From a checkpoint of a small transformer trained on Wikipedia: 8 layers, RMSNorm before each block.
MLP neurons of a small language model. Each row is named by its layer, matrix (gate and up: input weights) and neuron, and shows model dimensions 0-191. Each number is 128 + 24 x the weight over its row's rms, rounded and kept within 0 to 255. Numbers have three digits each. A neuron's up and down rows have the sign that makes its largest values positive.
After each neuron's rows, "fires on" lists the tokens most often at its 100 highest values on Wikipedia text that the model never trained on. A number after a token or word is its count.

L4.gate282:159158142135128152132140088174112146158160120113125123139073129102102131098113108135150137188096154121132164109136104121123147123151146093108163163133109168165144128094143116098128111134111169072116130130162123081113139106137139100132112082120130111099155145157131152148116179148139104096114116078107096144109125132094117139096137127153170156108133139084095126142089150139110112109108127155090100113127119126130102144113147146143111138152095149137080120117083124153146137085118153134085151137148120129127142071131151141132096097097150101104137135072123157103121117095121091116
L4.up282:110102148099118104145112136122100148116111154113136138105151110133116153146107119124173164121212147136107083120105135122142144100078130156130105139140118089109110147115078146170116179142113145102094155126151113148102115155156104163100124086117161157106133131152133125100122103138171121134148141133145142143160124119186121158148118125108156158161132145172169140147145154114105127120122116143147118149109145110095104133129092045165140121151145108068131162102155118099160169130154158111110107114136145095132097125127128125114134094095158133153150135118132116125109109133132165156
fires on: "it" 29, "ed" 25, "s" 8, "us" 6

L4.gate45:113137140153131132120172116131138097121172124111143130080172131143147173077133120081100166094158149122114118142145132105095151147123121120107158098112111142157132157142091145144148117163097094117093109114109136123127104143129144168104143161171120148138086171116151109123164139134092093148158121098141107109200103141161106108143112132121161122123135119132067133127140123128127137143111119126116173144147189098114159139148117122181082115167158084115111128140164138139148103136141119110122098151153105133147107156095138095104116109172174118129120121142114160135157115119127151137
L4.up45:128151136098142104134138166123187140131114093137123118072115112159154123108149162086111137089143112133126130135181089151097113116176158122144124127151135112141172158143085150169141077140132136140111114105129144137100105093151100130101079117137152103150111181126123118147126144107134181133115101168153169082185141125152116154120124124136144126144151132118138129093138102138165144111132111132171156109142148131096128102174109133140101142102176092125129176137128128121144093121110122096115095133137133108130111136111153118125131127176145135149136133146130148152184085139179112117
fires on: "r" 31, "d" 19, "y" 8, "l" 8, "w" 8, "ad" 6

L4.gate265:144155145127152123106133142116166141096129153096128170160142092156147102131097109136110067103082150166082137131104140131148096171170109093134136169126134170121106126114100116162121127114141095147160159176123121104132146130073111172140163110171140109151094130082159136142145160118124129148130125104155126136133100121139091126146122146088155160146117144148075117124157163097139151137135133122128126141112099134145113125130124089169154126143101117118140130115141138127159115171112110095181102167147096117137108139136115098135095151118148127097085139140138107150119121087084106171
L4.up265:107151155116175142175140109133121123134119147173121136122127166106110109096100132121100145137160127138117130133140134118135129099132118143175101128137120117126129127123128160137168174127140120134099108120156126149154121107127083134157134093145171111112165114117097150114105123155117148118103183144089103114126148153098165123121126111189064106187162182117146102106146132122152115119080129143137126096162098144155156142145127105138093183125131184090122108138121151123091181132157148108125118106139135116177096108099120170155103095144134122116169123130137118127147084131124152114
fires on: " " 25, "1" 10, "2" 9, "6" 9, "8" 7, "5" 4

L4.gate229:161094117120101130107119095109097129120078168130161129109063088129105096123129141153127146112130129103099100111111140131108156104152108106100169102151151127086118114108112144102143110125129105157099110127121123107076133118127114130137135064150132133109131152130165105130126128125131137115098108127115107151084171177164153102132140156132129070133121149117121148132129146177082171147110157118117106164106142117125170061173154180120148152135151151179085128102148142116122139132130143140111105119103128117123174128111124113117142084127147085121096122149131125123101165153106129141
L4.up229:118120098129141146142165061161133125075143153109147134112204108107160124128153112124114119088119120110118132161136116164156151120134112111096113127135089110156109101160139131128112147158100115081122111101158135110128142131106143089189176112101124124149141129131067112093105104137141128126100109106086106126148130103132125100159099141128110140155122133128142129144155111133160154138107168142116146140125162147133116114137123156123155113116092119134103134194107127096107144119149141085127103157125164118124124133123125164097103159131167097145068088145105070099144110126145114161
fires on: "1" 54, " " 38

L4.gate22:145107099097125134133122127155112113181120108125092103118170144104154159065118124102142069142124149144142106133137138115155110166107154128134104107128122150077142136125115101123125088150129161139142194150134121153092097137128117136135128134113156106135113104093125143113125188137101117156102122100131143116133142137154126121140079132115160142147108136175135100130159173125121119104122179075117113139130093133133138145108110140140152102153120148172081112152135153122142135137141090100121178156140045145123185098157158095129117137148130110161118146132120129100150116124121167120
L4.up22:122142126133118138101174136140108091142152093126108096098117122137133106141109121133146130085121136111131093130128090120110105174137114111146138170129124100140110169107132101137157143149093139146073108117094126127139120139150147170152109117133128106090139169079088106150111127100116141095132160157105083126150116153147158127073096147113113132099163123109157075163096112068139109106185123134167134132131128123144139149083106148134154114088116139112123111082065115125112151113127125148158132145114120145168132139132139122121147154120143159092132146151144174136105134139165076095
fires on: "5" 19, "6" 13, "g" 10, "9" 9, "0" 8, "00" 8

L4.gate315:135140132117108149104131121136176093174133127143142140101131103188132132113136143127101099103102123127170142123130155127115134098149136134128132118094108143148099100104168145118107140124093123106138166140141116148158098142154117114115076138142120108117157157153146124122072147103063091100145097114135155157127107125133142104104175110150143141140130110083103127104149138133108081164131162139128068148121125098129137089152151147171128113113124163109119155154110125113144180155132083127123123098093108106133077170134110094122108156138139142129139173199105136142142131153150148097
L4.up315:114124136173096149134113124128123096150157133102135138108120092110113130105163125110137128148143134106111094106111163181152141140127123152113120097151130114158130158135147084125104161121147084102123128136168148147128143177138103166117103154149148104123124123090132114098137109169065127098163142118137166122155135073127167100117126126115126154153105143080112135157153124121080127146083158115144133147136139118146115106095150113155126087142101154122118108111177127140142115132141091113146153101154094119149129071122122107101123148166093134094152161118123135089119122126046147166
fires on: "il" 19, "w" 12, "e" 12, "ak" 11, "urn" 9, "ad" 8

L4.gate325:087159118083116097151098143118136093156117122126127151105130131148128153109139111096099121153100098199143103121121121146130154132113103121148124175141129103139176163106108154172130153173105133108131156126157100209092093144130121103130104161106137139089111097148151130149169128174107120121132129097134127154109104160129122123121155138150139138147152129106111116112140113070132134146118072192090125105157149142139122126113130148106137140086126103147149178119131140092139150141113135156126124139152142111106134101096128145107129165168109132122174124150159111125155138127147156086
L4.up325:168137143114071133171146196168156116073098084094125165127125087145102138143114111141101115148129156127110137087099121125120100140157129122127135158139150095131162120149110059131091159125128129138124135118127158115113125109154121117173112121148115097150124134147094109111161082136153116115110130167153156114121152133163162154107087140091116144164078139101118122120094134084105142112139113117158146149158114111125138131156134098109132195120148154122084098120135141179113136161141122133126087138119100117116138151106145119137131156119142114122096133144112152106180112152131121102
fires on: "ec" 28, "re" 22, "at" 12, "w" 8, "ir" 7, "r" 4

L4.gate79:156151135146145116118124056128121176135112137125108138149149152167150116085136156117138153104149164134129116156129140152149144142147115153108106076136138095158077113126108132096122087156135121128102144165126107136100128116135124104159136116155150137124125148137110137093115141137137154065158075167140102157102109129153139129164135145145169145107140080129113093094101135099120145145103163102125117109118188146120097099077111072165075085103144128096127105146117117142148115134084118138123158089148144120115108109134117094131134112115111117154136082112116121138121085145115108145
L4.up79:109091178142162110122094097120127140098105151121138125183116120106123125113164171099131126134160146134117130141124109158089152124161161126123103117116160101125115136111153136134101136175141162121123133112109112088135112123128114073169154073112133151129156103116077146126103124159146069106102154147137136141108076141115127116136147166142137105099151092119151123156104137132134112099109158119099147147110156161130131133108094099131127133081130105115134180103130077135108113098154131161127110151146146090101106120129129107119136121112116129181115131091109060087110115139109182125
fires on: "s" 28, "a" 21, "ames" 18, ":" 8, "qu" 4, ";" 4

L4.gate37:121117164142107133171152119119135112149102137148071119144081128177125138110130118107122157148170160117104084166119127124163128124114125156167177152130139144160080112124149161137108122120125129186082096104140150148097133152139102143138145123148128096170125097114100110108093120179081132121126131122079151129110137135148150097067089117144120117104113094135138138116109130136183097117163126111097131136139113106145136107120151133148157179096094124139133107108156073097120099149126107131178138120117147131117113138120160123139163131157078133127097101111127165125136104129149123138
L4.up37:105132159063168134115126099117146143197176121089075059126116114124160135119142110102106135145112132108119128144117112116134154135140096098116203106135103166121130084168128149165170113096124126125142152150160151119114153157182099127133157118100115097150136127088113130080132135132113119180134110144113122120155136148169106110102122107100145128115108108134157129081123154126115097092111143131142120145134133104145126093117116128122131123117123127150141117098167117142137104171134133107166106106130166084097147114110127122144171119128125133089108096163117114098149104150111117111
fires on: "," 55, "il" 20, "ile" 14, "o" 6

L4.gate218:088154167159125103171148110101087173110128150170114106117166162139123152153157096134155105098122157130096100128132139123101101152173106135079142164078168136100134172163151099143118106107125122155121139116103145146129174081172114133118139121115169165161127116100129120101113092154082111141122180123158141142113127122105166131140082084134126138139152094154126117157139123140152140144128114103134112122121149106151153095124159132164093135172158122151117125080122126183107113130127114134129150135148112155157127152136127116126139152113106132162092091119105143151119130116142149153
L4.up218:124153132109143109110129154063072146165145176135100104126126098116113131139160152160210095103137162111124159108090129136144119142119145142112189106140103128152150151157137107157095157149134102123090119091135117151135122075137109138128135144112140140112093092093138145147111133112123111140136098133151165136132140128137130136143117123155153179152105093105160128150142201116124140137138146126138141099120121141090099157100102120145150137136129133120091130099118113146153095183114106105157102091129111143120142122111104108157118137112106153128087138175107097169162104113104127140
fires on: "," 68, "ile" 16, "ue" 6

L4.gate202:145161123102142125119128156117114131081106108155134111129114145141132084113115077123093117108109118094109107117088162151106114153153156130119147137169175118091144145165172133082091116143170166113146109100117098124102132117090122139132126094123126144128107165126116109120127093138124116149130111186126121130123137123136148145147175126147168161187111154132141159160136131143119137109152159112106101143130120131116176116095152074140108112129122121111157131159139154088137142159130168137115165116100149144126121111143058145150141156105077084097151120114161157150094108150156140145
L4.up202:128106149113130134172165147128134085095157161139141102134155139133144142106089129140136131173140111134131155134115138155115136156157136125135160152103133154111131166096115143130137104111127117150117144098128096108139112097125104126112126127115105138131112135156091097101146099113137161138106092111139157132175088097126166117111198044154134127109132103133076175167103127152162143153149149122111147093111175120170117107148125055131096140119134101111102087122119122143120130163120170150126103114123134138146122102112094123113121146132094142111175121133122100143083129174156101116
fires on: "-" 63, "y" 21

L4.gate247:096120138108106125152148115126136115155090123117168139111159139119152116140130136149137119118156138107161122119159134095132102189155134138123138144083117150131123150104115131153099125145104092118127117146127157165114129110149121111132158168151122161103175128136134114118168101111148074127095101097139129147069119126163109102132110112158174075153096123075120069089141119161100122132072100148121104184130147117096117126110133122125100138113117149104140164137141153146080139129136137146109180146133146137144101167101110093131145119083139116156133129112102099131174169164140120146
L4.up247:089119078117110071125147126137110136125134169160160139148102082123149148141138087120129122111138089153103154132088152115187113108134138116113157126128113096132130134132150111124118084091104189122164127091104110122148140106090167125118117150188147144158122165116123153107129110121179124128072106135112155115126137090108113159068133130141116138155124093132192124156117132121176133113132132147140151122185136124125130146094151133123113154100105145097162100110106092154114134145119152101104099114110135188127117139138102092122105118105134120146137118102125163113114109118116106136
fires on: "ver" 17, "ow" 14, "art" 13, "ity" 12, "9" 5

L4.gate173:136107120090158123130158106145090154137131173087143135087114141144103113145103131140160087139206118110077111162170088132167115146152112101120123153103153090118132147118153086130143119113153140098134150163122128158150132099135128098120144109137136157138135115110100163140107127169127131154153122114109140118125147082115171162127141116104096122095169087129153141164120112114123120129087178113124156071117114134077130128149128124165163167112113128125116123117134172138107155144133137143130115088120105141114132121127122102129153128164144127129127120188133139142097131196089150136
L4.up173:165137119117129084132114140125167162126145144113123126111141126123119108124147131163154143127142121095143123142163162107122150108136110132126152112081146085106144077151162111127127129091151164084135120163087107132155128093116147090154121145165087109112098121161118126153075120110118112161129130112101103144116129168116175094080167141115115118104132090152130115195107129124174116145099126128111115150127111144075111086131149098143145154100162124125125116168107132120196137131153120132141147167106164150161111137133113177134110161152110120164163118102154117132086124126104146126
fires on: "ot" 22, "ag" 18, "ed" 14, "ut" 14, "p" 8, "t" 7

L4.gate144:118111116142150139072131156139141131123093101128152146132169132165115115094127162127187149134089136120117105142117111139125155124133105194120102124142125153119187132117102134108116128132137106164144104152101143073128097100138121145114104135111160162188108144166122123165153144111144117110104143076139141162155137131115148099093153159149106188129144180119116105117108173117176144144117103142107149138111130107166142134132163124106136117123137143135138128117138135158194105131148187156122114143161113136119117109111125122134125118147165158135174185137147128137086133138120105123
L4.up144:132123123156115134113136120078151118125113112147170139124158130143109092069141128084144167143138112108090125152110125137161092119142130147120138131140128119112140120142136096104104126133118102138126068121141078099119125098151114105127149119127084143163125162134105100139125137142092104092148115109122124152110172147118152167149137095106116112100149168105141116122095143137117134093122120099080154189118120110144109093150147138139109149153145112181069188164089062129136155120145138143139115151093137146108142163119119136140189141136100132143105146107123128084125117108153133171
fires on: "-" 77, " |" 12, ";" 5

L4.gate263:097127133088145153148106140120136133133143159120104112128141170125144145095163148114108113167178096127123065127149147193134095121106116115150104080133123138130129170120068127108127114189154122137109111129123121118087122102150149108104120134113145126090149172121140166109110130138148147145095116139138166107132120144111126162135178171106148136104117126088131136101150106149111168132123145116102138136130118116097150151101102112075109152154117155089149178124132099111112102165115133096094124116142115109065079157129127117144146111094095170107136091128111127150137145113121145109
L4.up263:125114147137109106134123140130130154170145177153122111130127171158074161134174143118077136117131105165108111136159143151132108116110166140128136142154159160134095091103119125122138093173147118097110130111162121148144125149131151124120137129159110145108133114143166144137077140118117158137119132142119158077144123142137173134107102175167119108133120149106135191126125097176083137112116132169104108119129160121091143100091123144141122173121154175126136137139124089101146111160060123146091090131114161131115092094123137130138067123145128138107129101127146135100088145114148116147
fires on: "er" 19, "ow" 11, "b" 10, "art" 8, "ation" 7, "ay" 5

L4.gate301:167148096154128129119144140149099121108127087119153129167139133153085138122119132092113144101121076113093137125145099117150117138141141132153108124141153097141165143163092108169153112159152139122131138092111123108102121116145157094115114101165124105116123124130116142138129122118142145143105117163163144114153121085144122179105108067124139142165103106131106111131098128128121132142133148105075142068090123131142096146136091105141122111131111134125107158130170078127120084134104167116080185131105122139121115137162195141124080128121133109106124124084174127154117145135160070153
L4.up301:160145124130127139128096119159171095167123135118120147128143115130145158125091123125103130146111126092109116085165147144121112098134113109167149144116140149085112164160116139125092119180148098124130119117155202098133136107110111116194161152125109133120105131133116167143096110115104119150173160106112164136136147135110150144084125114130148124130164060139153125132146126153130122085124091156097110158140135142148109155125136157168109116167070142097132159144137085153103118128200106160126086142150121122130149138143162117135132114136136126123101093131158139127079130136093125135
fires on: "ong" 20, "ral" 18, " " 10, "ated" 8, "th" 6, "ab" 5

L4.gate338:122141118140128142054127143165160157127169099178186139136139146115126165145117128116106095131171162142124155097155137094124140136115077132126132136139100085143106127121108100116145120083111113170115087124117086141102097118126142155081106142140110119115148124100149104143172131075121131143116102119096129111150128079094140127114164121142144143137165151168104135112112118149164128099136100120139156150144133103131142153131184159176132123167140115150152118132123124145186128085107132120110114131107150109123144126133144110118151098092130119119155183129143084162151142148112105157
L4.up338:115135096146204180125153130148108130146121111102130165184162173123104133090130153142104118144108154132151088154120126083124122155132129130090164130090137101119143165133171112141140129159141103111124131130103148089153127131161107114097128128110105132176135110148096126171138136146156105109114154102105112126088106076104138097100112110130098130131128119121166134142114170140141131100123152152155155112159168136182114137145120113151109125118140156089097156101122106133162126173074136114127101107124157160176169120114112134146127134102167143104163128123139153122136142121098091125
fires on: "n" 24, "l" 17, "k" 8, " States" 6

L4.gate239:132135136106107120151107142133109106122123130115091120169133146136150157105136119091140088090106165135106135142148116155105118082115130127096109133115121128099163094113136111176125103138164099104106190117143092121138106148132122147153142116162149165137154136135132140125114177136148121132128128123106169116087171154097199119087151117104113096157126108134107135168155167144136123100132128127133098144132130129153133123186130107130172109140152111137073161119091149124128151180124064122144162077087150125126124141135127090116134103150102090150132161083107121098133150137148122144
L4.up239:126128130089091101108094124144158154101137135106131145149133135141134129142100147103140135100123095138096136125138109136130136121146051137140145096137112115122103119133133105115116144137089115094123090078142129153134107124171143132153109124152071172122129142115123118093146132118150126108179105066074142120119181157113163146101133110112132157154153115116132084128127085094131116140152135089087119107130096119114090131123132155173147131157128145141140160173165111126160147096138103146118113062103155187156150105139131122146127139158153121148131126115164143078098110142104143132
fires on: " " 57, "ong" 4

L4.gate28:077119113099120152085107106143140088085142107128106123141141171092128152146163102107086160099108140102130111140096148121127064139114166128120133156094127159142126128144115145154096176140118152157124105154117139145157112126167088150144163134148153127114183095138118112121087140140139145170150150139151078163098126113139151138155148129101147145090092102127161099124121142117110119138150155145100160147129118172183127145106120124093134106128170089131150125098110123131108109124126117098112114134100135143143139153131128122074106107141112165160083130163124115109125113116064138129
L4.up28:174068121116148145159148160124129174117126130105152129166165118129172142136134166139136115134101115085138097130096097113171091119143081184141128121119148141133143143073109109118099106136122122144105198161087132123154182131137122165153122136109130157169113136131122138147114138153129133132127147141082147118099091143094137118124112098136078132146097121105093110125120157096117127154140165071115115121113132138110079094154145123121142134118127101110115120113174085068165133121150089132139110136124103132165107149136157122106147144122143113114118097134113115106117140163097124119
fires on: "p" 71, "z" 10, "n" 6, "est" 4

L4.gate217:111158140109115134105159120170092126150094133136148130143158133148136150119130112128108123103169137188141160168131121150187139118118172126117133111143132156129123151107151097125112142120100131102140105140130121129152127104106151122109131126179112145122090137087117131130129116127095159117152102113069127137141105052123145111135137113096080125103087123154145135108158132066133128155113145067118127154130092113165115118128148141135191108140115163114144155142132161136127167143130154133175160148138139175153110173158132156149128104119081112110108129137178159145103093118128117142
L4.up217:141119147107151149080147122149118170147155095150097129113098148124131103115092125105102137119155135102086159120115105098122170108095118129151175122086132125146135092141133143133126110100107120089098138158099139115125123123135112124103065139064162102111223103113110112094136141125108100156101118117137152134152101126143139103148112119138140106122134147141109127145160125125152157138088134148120085129102122114135093057140164137100121122101122160150148122115106120170121116134167159120127142109091136137135108159089129123139125150145107168140164094167168082135130129112150128109
fires on: "ul" 22, "ist" 13, "ot" 11, "t" 9, "ear" 7, "al" 6

L4.gate29:116087084098141140140116083142129104117118128122109134148102098153125144151184139170132149096093136112158127124111132124097153141126136119133163159171123172141088098149144139147127136160175148140149193159147160115145147095177118123157135125136145172123092120116131148136123158122103115115113126108110130126124141117158167120124124140150128095143113155110134157102216115142144139091139111149127092088151103110181116156107099119102128110102104083169096139106138132134140112127138129127133153132153103108084127138118136119079082111176133127114124110087114143126139107146100138086
L4.up29:151101144146165129139126128112062086156139173115135135136128124142094137132094163147145106161131161148087106096120117133087094104117155152110127145132097094154139146113126116121160106079113156142136134113100171150131167133113121107168137137153100143150134155135109124122146164169112137153127174107118134123116118093128104111106107172145149154147136118137123111106205146164088146106162141122095149127122087128128093164140159123140149147147120084142103129125157121138118123122163143134108094082155091104111159080119140151114136149096163109090130146146108101158119129137159175139
fires on: "es" 20, "ed" 13, "ers" 13, "s" 10, "a" 7

L4.gate349:097123149138099180154125145126106089121128123151099095099092106132117140169111095092167138124113126146137104131079153138161116146140135142113154066113104114129099119127124132088077126151116125154111132136123168122110137150142111142103111145130130151103120105167128172094115112105123178154140129101127160157093106145116110131168118108152164154122130116158112109098094086131137168083142131085185109161120132101134159145067098107095109162138125132095098108139087179116100114124133094122106128088104136132125145152140141125145162131137129144114156157125142134118154163128102084129
L4.up349:133146108110107115131118139114125138159157109139130115175109107145112108143115161153108107093152151145150148181124132138157116114119161123096104102166105139153101113144100141111078159143105125146191106145106154142103192126143100155155139135141094166124106119148132123142120147134081140090122108103145128187098143123148077126111115122135139144141112116149102125136069135154088155119154176099138126136090131100165149119144134140081138132141151128141128104157110126132121132079182139167146095120106094136111129199126113145097122105144162082149175126113127131114126125116112136141
fires on: "an" 30, "I" 9, "i" 8, "y" 7, "n" 7, "s" 5

L4.gate226:099111172146131118145144127106125128151135078138131127094098138172123141131110130122196147105104153131102156124145117105116074171137150164113164130092144111144088147163118152132171137169103142130150151106113156146142126093075141103106120136131120119126133135176099113059110153142121134119104133149133174129101117149138109109140103121155102128091116119097111147081107147159108089101152127144098136144115142097164142113115151155130121148117142137119100116157099149158106142096173122105130128085130139118108065174139147123148183089093153124145122116137156120146125157114121146117
L4.up226:127134111135110127121113122047125117121147053141103131112154152115132116069140119156128121132102103135089143128185113130147097151146147170119138148140156126119113091136141140129120120092152106149108150104128132118132162134085149153124139133092148116177160124158169124158104092166107171133139132120139159131081114156175139116169132152119151182123148092073136095129146091132100125110119127122106155130115158165136153131123175152102109166125166150172106114148086123123137131137146125132066144113120155101104137157150151139117122097104108103127144129105149126125126122144129112154
fires on: "ay" 20, "t" 13, "o" 10, "w" 9, "y" 9, "n" 6

L4.gate300:167119140090106109128134120124139154141150165138096096170104120141131148081166149135135161099085141125163119122158142187134112148160104136132113107127098148146119104114115116138135102144085089095133106178129118118106147134142123133065135120174114132108083151122132137139139165107076117142165125106156120150148151145107124145125119072107128145126083146129151113131110143117146104116175143091140137163129112091190145110077086112162114142124173102139105090147107155158112144094157142091137161135118152084090111107108132158134108119125144131137151143114147134118160129134130115109
L4.up300:128100189150118120168138127143103124143115137098118132156134143142146124117144147115192116141115114158136124113181160161101098129128123120134116095118140123111109101167136137102058110154129109153147136147139125140182162163114153130126135163180118081133132131179118133120149100159140084145086188134145122121161184160128095140110141107085087121140114163150139134143145140138171161116128149143118134186154147125120130141112124138125138114139131136148107181117135125133116071121184164087136143087151147131124117141131090113123131116112106102150122178127140102116114111139121125123
fires on: "n" 17, "in" 15, "y" 12, "e" 9, "ad" 8, "ard" 7

L4.gate115:143143145149145185176162161132151066111146144158117171135151136141072166164100136116127137139146114125076096145094155093115130144101167142119140135128116132088138118098121095129115169107067130155154118119131128107108148101121126089138146120099141162127124153110131159156224161153134130136104125118133101149126101101140115128143132106160094107162134132129191141123138090130123117166155118106186135118121104102123118154092170127156135123139115142159110113148126108130102124121145139155124100133120134129102140116095134126110117092143085133112106139128137077145120121159136124143
L4.up115:109192117084127143178127176140130145107087171191136076153129087170131155110167116127124124111120089151147133131094138109114158154133147160167107099207112127143125131084110127114107125133111173109115154131112109143142127109113103090145123121135101128145094082128140162124108118122095132102129131096126114163144152168106114070112145128135128138117136121108121151141134129116111154124120157108149134156103140133133168171083133102131119108151154100178138097130146110140150111163134133122153139201108143123143124133149118143112120136099147113142152137142116182153126112126119136138
fires on: "ber" 27, "ir" 21, "eng" 11, "ur" 8, "he" 8

L4.gate182:126111097120150170111132133118111121120140119115139128165114111111123072138143132158085089117125164146123114096137148173111093147136089100106108104103125146089146128129140122135150108100126109138087105127112145145083100174150114171121146127156140132125084115112109111143116108119092130120142127096108131132155069102156108178105087145118132096144096187201142149104122105105148141121127099113122108096082106123138112131112105088104119111135142123066123108166126130136088139148154096115150106111143140125102158100106096145175149145157130132113160112150134128110116081145161106115
L4.up182:166160098180108136127134116119161133071137120117121143176142130137160119097146130125103130113113140132106115109114163118162111130148146130163151099129113143146148107160081130168113135137122168149161125114150149121110157125133138153102096085102141141153079115149086069110142199102122120133100123185111139125166120074151124112126101123159144115114139188142145139098114163128152120118119106103164140151132161120132113121081120138137111155149119151086171099136122150125107150176120121128126125137166159114108144109118098121124125179146127148126140114141084106172145113119128113168
fires on: "b" 36, "g" 10, "fer" 9, "-" 8, "er" 7, "ic" 6

L4.gate157:106129156124117131115099128141121109111157132164112134140110125140120128131122129121082113129122087134133131094163136169126161167120081134144167084095133162142111152128086142093109062170126106105154144177114137115119166114114098153088128103166129163150103139162071112173109120131151088161142121131142124142097128093136145144157154118162139147107129092066139140138117108136129128132103097108137131115128158122106132145129099079125139117095090139070168107140181099154089115120154154161112165126109124104129098143151134131167094116128095127145128146146138149134134144140093111114
L4.up157:153108145137143087127136151113083158127098153140111153150155157138157118085148120139109115126111129110111160127132149132125147126143109139115129137138129128090081108110099141095096119141111113106170115151111131100120136123158100161177114088107082106179136132107112095154106090148121099087142177128122140187133096088142135109131133160138129098122128125118083110143117106114094172134082159137094127148117121108097094114131129120129119095149098148154141168206122128157142110135134135121175103152109150115116130167114135114135168118150093102142133138112122099147149074108070133132
fires on: "t" 42, "em" 18, "ot" 12, "ely" 7, "s" 5

L4.gate214:145144131150128158152160096140116139111155110137097137147152135137124132104180161123144121172165112162144113134133165135134144130128141121110144165125079161165156138125175120104158117101100100151144153179096098092127133122122135123080187113141175156132118119132139149132128166122148109131082109112124092133159105128070102149117112146119106144113092147115102139164132136109154130130131102123168158131107133116139118152119116100167149150159121093110111160147119144186183155171127114192093105113115123148110114133108121118111136115138137123154167142145142138110065106103096131133
L4.up214:118163110118129111119146091165146132090156163153133131136135130158116136119110106159103119102153157165159099100125164156119115099097119108198120133113099123141126170090149081109131167124114138142154105167136123114143109118176100085132109109104117112134132145177147157136136149156130159123102088087160144142156079100120120172152110081172122152103067158113130156150150068151135093126103169149119157124134165104112120131106105163147140130149129136154121131135133109121152158126142135149158108119146133126150093119163115124151145101127140165125143110179116123133139129110117154102
fires on: "ir" 35, "iv" 31, "ur" 8, "ot" 8, "96" 5

L4.gate105:136164109122096100084134130148122099131147092110130110121104124138064143152109149132167133144099162114123090143131146157099156126110153158128136121127126135144182111148165107120143134079123125133096132108116116150121119139178104168112110143097113102143075138116106064099159119111125127091160104087129135137121161086165141080112101128133145117095138146116143150100115145148175148095087075105133106098118146119158111091153146112100117152133140157141164131125102116112164146106133130145102165125092149150123108139120109093172164130124142110098114156111120114091095137166123158133
L4.up105:105135120133137137088135137118136131145159099120135134133131086118129099128160148115119172111126121124098139183098136152156147110110151118142138142141126186109146102115109138104155139092137131152114120127105119112100072116100116132162128101101101106103044129140140093171156126130096106114143080084135105165153126152125100130137151138097146151113110098118150160098159131136159164082071125142132125168150110134112125108146124104118117157154155101138145121130104110136109090149118163141105176155085180117124150115097091116193166123157146096134120114108145094116121118130131121122
fires on: "-" 89, "=" 8

L4.gate83:125170124094178130129113113118085131111109123103149134104126135110140120108161176113114103097124143126109081165155139122130106095150163130149121113113120151110162146142132133155121141118103122095135094147114118066129115101096138095147135121132188150141107145155104114153106156126108121094129117132119082165132114139157080139134134111110184107117101058100162145097090154119103134109174121124096134168113122167153123139151100155146134118085135137147158168163103179129077156135148146130120154107126142119103106138087088106163129101118104159114132152127106124115120156124120122103
L4.up83:128158187130147126108064143118087141116108102117146098127146124100134093118129180123101104106137103129106139123169147145119109086106111134155148135082110112099149146138124109169104086132101128153173082130105107107130101123113127156148139062132170105135112128139094113143159132124105108121100068124148164164109156115116165097129123117128130113113128140139135123120109145104145137119146080092101132139110112090131112137111123103152164069104111145130135144099097117105098162106114120143141135149132144111120185139127122096123160112143109121120151127104135146075088173144157106169
fires on: "ic" 44, "s" 14, "ong" 12, "iss" 9, "-" 8

L4.gate283:134131154122127088097143115118144148124114135110120132158171171109116133114126101079166118136092150099103166137147109135140096132139121123100131097124170118137154131156108129121168132133125118092118142128113128156114109135136176158124137144068138131100105132104132126118122163106144110141123133123120152134160143109098077110167116082121122183154105112167174131107097145197134150141114091117150136118107132090128104128130121149198163132168127114090107092093140110155123153129121139146109145132105116132072126104182102118111160153121109100067116149132092127105104115099152106114
L4.up283:096131117126131113121157128065099108081120129136112132131158120141149162109110133110156147089104103127133106087145145125129109085138163122131089136097113120120140131114093134106140139194183126122125162158141173132112145112131093131145120109111163112114109079107129114101121114150102130150131078143111132151109096116090102135126112069134108135131147141147133120141108139166158132094129141164094144108107134152126101140151134134116162154145100114142134107087115126113120124180102100104199134174117182132091150129106152109163149115121121140105128114135086083151085150113149089112
fires on: "ab" 13, "ict" 10, "ic" 9, "v" 9, "b" 8, "ant" 7

L4.gate171:115148165164148153159171108092125090119127144163081186146107165121144144082079142116130107142152126129139094171134125103102130107169130170120119128097093091078112171142112117124117100132077124146147142115101122113117113146142123104094146126115167137111172133102152130116173149108149137087182119147152095134127145127130133096145166110131124116170150118158123092140110179112137116119101147109106136149120152134115146126147122080121139145140116128097114083131101132108094141152121149110118145116139129128104150105139086133137094138110116093139122174135131165170098127089127163161
L4.up171:143131132085143110127114141141140160098142146078132142117136123104116124124119167139139120108094111139116137155129129159125089198144124128124094119145139141175151113074114098150088114128115136138125136114184182082124144121111159166124154136122108155112123106146153116139113137135117082127108078129164192125086108112098133107165105151138087120156140128134110143124146082100129115119120092127118131182187124153115131120090128100129137144137111131175132092114133134115123181128119150118158138135151140103154119143082123109149151129144150141159143088087096089111124087100136101146
fires on: "–" 21, "ro" 20, "ir" 15, "s" 13, ";" 5, "st" 5